{"hidden_size": 256, "num_attention_heads": 16, "hidden_act": "tanh_gelu", "bias": "all", "init_std_down": 0.0303, "schedule": "cos", "train_tokens": 410000000, "max_steps": 6257}
MLP neurons of a small language model. Each row is named by its layer, matrix (up: input weights) and neuron, and shows model dimensions 32-127. Each number is 500 + 40 x the weight over its row's rms, rounded and kept within 0 to 999. Numbers have three digits each.
After each neuron's rows, "fires on" lists the tokens most often at its 100 highest values on Wikipedia text that the model never trained on.

L4.up476:457502528426443523479442468451516507473528552480596460579483441504581515493478526509455501588477484494475467553598513534548520554446450415472464575484509484523451548565427507520483492488501527561487545495529570539470475457536506461510462500473436479481496549498465476532529490500508464517
fires on: " comp", " pro", " f"

L9.up737:475592503610513475501564519459556515503519464551492539468558506465528530555580543527558443490511516561467506461565539463451482586525546523511503498472573466513542568552486528446419493444542526544537476513496570539467525573486474475421512462512497499492492481479480498464457379538514464463
fires on: " ", "re", " |", "-", "en", "\n"

L11.up732:453548540547518507504497503495463562539554441538432535426534449550461508475525498490491505476492517446476499509566559512520512474552509405528551530500555506430496498560579496500548539506508483537453457475470535554534460460452445452465489507552581512458502535474444510533423466472484524476
fires on: " O", "O", "u"

L11.up219:591479580563547492446507477486494498432475490518529501523473452436569544494458430586462439452523572491470509476515527506511533479536425510512516529514516426474476573571561492499485420548553519495473434525482499507556507481498498484455463445507607513479505605494542533462449525564532534517
fires on: "s", " Ca"

L8.up323:535511481556440562498464474535476459523448510446498474479527550478502476478523421416506548420468501517597509521422500460467495501553483478562538487586491529448569534539473422514506489489475505515520442500499438547523431485486546532609468568572487541555551505469497472477533533604523490488
fires on: "n", " of", "a", "fer", "nd"

L17.up682:460544511408533578476510510482481440529482469512509479476506511457584485514524557465464502444527484512470472464523469520479537443457411493548505543517515543489568494567528463514520480569539513603513525520550488472523503566421470466538432504527511500465488491519545481489454507450381511406
fires on: " Mo", "g", " mo", "gra", "y", "co"

L8.up539:500436464468528544513444475520492569598452508548540588496513497502513483512544444480479461498537497545530489435564463475496461520543426489480574543517491531532532539481508498459515476506511441461413469490458559455541518523440564536483554523552578526472491500505505557500476495547555536478
fires on: "n", "u", "y", "e", "t"

L9.up20:493572512453521521531521436498488493471506560484496440494499499521534470458519524530483485456469504525506476453508552483447468494483386502493527519459563512523567472463432492497427511504513557482500437570552542504472515470504457438449506464522496495548570499502486544560484473553474413457
fires on: "s", "a", "u", "al"

L17.up1022:551522529453492471477491510499505482534498482472547475476563514561534423526563560461522587515488483509445496578482491467502482543506469487410473505542466481540596428479475531494508505480501543520533495473563479484515537499484538568472486509501564427557519431486530541492461464453479541493
fires on: "\n", " Bro", " long", "ru", "-", "w"

L4.up384:509497473611449463508547537524441501422529494477546581505519520491504567511569513428437455422516471463502450565557508516526487474527519470513492515543520545497531519435487448484482519491597521497553462480582464494511483492469526506534547526520515424513432523537461475428599432439417568519
fires on: ")", ",", "\n", " (", " |"

L16.up163:427529582532486469472557501473504576468490503542524486511515468487570498593560535483490551475396510468541481465438508488491535578458475513492577479463545540545505505492489472507446517455509549564520529544494512553498504506484463543523452517478565422466505499471531523484535435531502468563
fires on: " (", "\n", " 19", " F", " "

L10.up218:560504473453431525442531543535515475512498492461462450541481528517412516484584507557521543547490505494492469492539509492506452472424448501539439492393457431540505499458431494466468513468475540457528534423515500409491517548453529519554533525547563543469496464515528583428516505530480485434
fires on: " Le", " se", " St", "le", "te", " st"

L4.up928:533499519495485440527484485519518498451535519468506514494529397483456494578543500503511534494487544513527442544552500480573432566490404498511519566513517511451478600544425515491547530507491537505525509488520501560469457500555524484488497489411501503476493535512543429523544505480579484375
fires on: " pro", " po", "us", " f", "l", "ical"

L10.up428:558553513469439458473441523429543437534494433572470500551483423467574493430529472501543599467464497467465606518584486489531527496430513480527492475485492512534467532493476483483496561489545492549465504401544497617529479512467491494490431455511506497472492530505510523414475509524483495523
fires on: "am", "al", "er", "d", "ur"

L10.up373:518537544461549508557442442557513547481412516536511471528460498503489492500403491544523428460380464484471547465476526435445563455445457602368559507523496453527519523546531506506490497520486516553489515516453552480506560505493516547544510484467480553443506446452558520524513514479513549492
fires on: "w", "W", " W", "y", "hy", "j"

L11.up616:469498512474485515510443581437528524574470514490454458485526552442505495522489524538558576437458531548439506484618459521537480534541472511472467558579515558576504473515548519467470498473537444492539526457473480459501475502525461443551526498539482552527491497546459483514485461509492488443
fires on: ",", " he", ";", ")", "i"

L4.up678:569511539495551424498592448467509480443447516463493511589426516551448444420523491509483481454508530567483502497414504425468512495541467445510514535504497572465522492510398503530452545558511518478470551564579482516489535511530506390512458466541576548484518465528503509574477548478557476462
fires on: "le", "hi", "o", "to", "a"

L9.up228:486525495512435482436513502456436517429542492477523528515456480565486493408425472506543407511479475459452453483523576527532488513576523537512455529498512483478554574512528540540520518515535468479480524470504533530433516540557435472437476485505464525470483513480501495542462450498459462524
fires on: "s"

L9.up86:532538452480438536540519527495446460541460532509456455486494475442497478500446496507516518536483454485562547510506502590476512515577510531480531529434493418514550445525459515507469432439548554535517515447546491440515478508540496527455425541506509505510498554506484492513523494559478521502
fires on: "p", "d", "ta", "o", "va", "f"

L10.up541:522447487553515513481468464486512456441446523474470508520467470504490504547501438586503509476502506511480486499608435533470534527492498523487498560462563457528514476547567557445496447511491509464435561536598540479523460531457482506519507467552492421556500570491508570452474569436541475548
fires on: "s", "ic", "%", "vi", " |", "age"

L4.up669:544476451542500491482552486551512461460492455460536403554482589538453518530439524447489487467451555485567532516433511530419501456546465523498527454579526459493468543537493491534491469470541514507516532484544493565490517470505488502472461515571444525473535488518517462462482549586536506458
fires on: "u", "n", "a", "an", "s"

L8.up345:558532506519409495462468514523424558503562442513487470544455546543460496477536470537480401532434503434506514496581504517516535512552452478451525509533486523479542494512540515459473474509518499429459537487518532495493468519538475445493532461456475533512506507515470504434515548509553456564
fires on: "s", "fer", "n", "t", "f", "ter"

L10.up65:505457525577504508469480517566457524515451479491480589514480459513510510424541461463551470507523492482495497557413576473506502543475536555520516495498559482495492493491562546534543530458494529535491513551524512574471468594454487458549483549495535499511482508467494530426491486547536512579
fires on: "as", "il", "ar", "ra", "ed", "ri"

L8.up293:541553541434497579441502607558498436514461458435506384574451559527506493401391469507543384505535492490423488511550465484521478493460529560515428483501514504502433534451523517526467489489566536524487515410534541489508486489613489476505509520459441492459547449492495497504508503486429571529
fires on: "s", "o", "th", "b", "om", "im"

L11.up108:543548435455531508629447410490502501464469482515458457567393518485522465494439473570496520477582554518482507497503484440455468468473486597482575515501506485501495508522461496462479481464518543478415529503530480434528503477538521536556549481519512526490554487519571513435417478507532427520
fires on: "y", "hy", "ty", ")", "s", "Y"

L10.up481:518461552468509526507506492515459494552482451471503496550516483502422510501527553550518595486496441472501531560559438529471489427530498463467428506446442520536560496548434417557505493487597520507444524526561468492494555551475435470554445524590491549557531500461462550444502520551475474446
fires on: "le", "te", "ze", "A", "E", "ple"

L8.up835:470612466474500423459479518508419476415481592468507480470545519483557490469498503492514507466539508457519488528544536492553507517511497484435448569514529490474507550509512548535478536529498431430522494491543501520558505511517491487426528509494457443532480544562543439487536510556449479544
fires on: " a", "s", "t", "up", "und", "int"

L10.up954:450422491459504497511533481416494517556462608471528480536466474394529525524564571462468496480416498539487502512574459541488481514496517499414517569566542480518454492507515494444473509519572485444436438491573507463465480503508511509550478489492489440503502502514467516516548437496482484500
fires on: ")", ",", "\""

L2.up570:532505444470493512574521516493441552553547503546406479463398463495492488477558550452491475523538522462515525485483517522532475523526466531506517421523589488522501534495533499487531465556621548581471439444498493565525489515447453448560548507526590473495395498545463504511540454474461500510
fires on: " O"

L11.up544:486467507496521492501438490469506515506535502471512515573452522462487527509480461524489546504483508520520458496469549472440508486461466517531468452534510453476472445475539470481491446528544484435432514611464552539512478482554460504497554449514504486496525537556431495489517493453550537565
fires on: "and", "o", "an", "s", " head", "ell"

L8.up744:476459505542437444460488477499524510489477456477443486567487538537521489462498574479487534461484497509445568527524430542499540554502486489493487474482495551557493503488586452478482506501556480539472458476489533532443511559461543492521488485572482551516460474542564509428494542484469516470
fires on: "s", "u", "ic", "al", "d", "o"

L2.up793:496487457478514553514561516531524450437489569459478532476457541557480494517449464541454468530425491492545449481496500498457477484472469444485568516529482468554468572545453516548465503458540516509501510452493471474465504500460473466503490495494539556538521483557559481577527476551446469484
fires on: "n", "ner"

L8.up336:467475520473436578424530523454457418481530452493406502507456437516522461539533542432506508488541553496490440528539488507534527481492467505530499493519529500448546553535404519478468495573449512484493560561521430551477495478564434481418523535486402460442517511505527433489484478420462589455
fires on: "mo", " P", "b", "p", " mo", " Mo"

L17.up289:477489459453477504548520484497496463515495569550450537528573571571529480445448540505486460488494447495505493523506395516514523472515403489443491526475494472515474560509460485534500506524468522468470551431512408487457494462543523482520544477543501513544537524496569554601474482607565481520
fires on: " N", "n", " she", " T", " it", " de"

L9.up79:538452477504489441438506490480510489474432498519487472548505514546406541498471471507535505440472529506554443502506482532543488531450511540475520482527438494538505409468478493581433518467532510482511505480486454532468560469456455596469454455562478523467504490526457492470502518533525540508
fires on: "o", "u", "mi", "s", "ing", "g"

L2.up132:445529463529451520485455494533488454499519428494450492504467525474432547548433506450511550475420538440517488523531494503563460480451493483521548572481521549536465495483464533546431505512459465545620496472572540503491521468486446505484545465470436504461510492504546439467539491478528532439
fires on: "mo", " mo", " con", " Republic"

L4.up902:514411498519561463478499475507483482397543464445520511456509524502462534489472463590468426508499405486488478516540495528491490519519461581460475454567483502520449529551513554542441478513424503537491586515551530501500471543514525475403503519520483526504466504488472519502514471524475464510
fires on: "s", ".", "ent", "h", "es", "\n"

L9.up78:490490507389570475558551466485467520493463511433512423533588481463482493487527501513495493486436505537496501520562529435449462559470433499496456517525530497497481496491500490480458430519466454458469445515536463519537552527525464547448510479526485495484482526496517524538530511460565388504
fires on: "p", "o", "a", "c", "s", "is"

L4.up877:500458475432520480502499516496582485455496442471406439498493463532431487612491473464476450593445474549510481499479503520497473518482542524450519489490486495457503492431486493505489425512408487488523473471528551521436561530528562495483521520481454484432532469500423507519522482436464495483
fires on: "co", "ip", "f", "p", "'"

L10.up611:543455497440442475529427468524526517513527545483518457481514558531569521432554446493516431511488588460499465437529429503455526517456444520454530558510576506512568496517501485530497459478574457429464459498477501471478513584441534489543523525516517531506504497564476528543459433465472571439
fires on: "y", "e", "ve", "ce", "é", "de"

L10.up810:475468498531499503486506486511455561517462449480506558509541481521481520463480480478494502535476454584498625517406530504523477472488432550519520456489562477519536567448487485447568464410471479467531533528458517496455461471530462426539504522489567532478450528441542433436518524585471510459
fires on: "ar", "wi", "il", "sa", "al"

L10.up619:524532424460501511562548502493460548525467478471466486472453578489432450523464473506486482599458444536575518420476498499456519510561583514455545557460549490495528407515534493504526480498454461427504480446496542491612453526521441480460495477513536527499527528398518544443584574554515516456
fires on: " a", "s", " the", "ring", "al", " his"

L10.up564:519511511540492609539457458489472490464510480450487504550475488433533485498510524581445489427495490455517561549570435526521462528547432521469474541547527493482471509501492461485491494492550537465498487481494525573503602554548498486547512433513535515433502492593439543482481552554546475503
fires on: "s"

L8.up605:589542555488516524522539468492487510574499522507475451503546534485516487508485519543536457544479465445511468432451523434521556547521505537417534553474508482479475473514508466495524511453475526470564455506483531521594415462458484516488492505503559504475598482442431536498574572538563529491
fires on: " a", "A", " A", " the"

L11.up438:461509470544455517461487539498434504446589501501517478539436563557500461555382492517405466489450582473524499509502545524480462496492520500471489520503554527452578572520512497581492460484500513569505511495544508544531482459526469425437544560503418468420487507480505471480580537570503508507
fires on: "===", " f", "f", " comp", "s", " "

L11.up807:500445506523447508475545531476471492531457506550477465493472430517480462441462511444517566486433414510523460551553526561523468577555517482523523516516570488438502471574556512487517416464554461514539506413494457431481474497500494507564528567527484530615540521423519505547480531580485514519
fires on: "al", "o", "d", " Col", "ol", "e"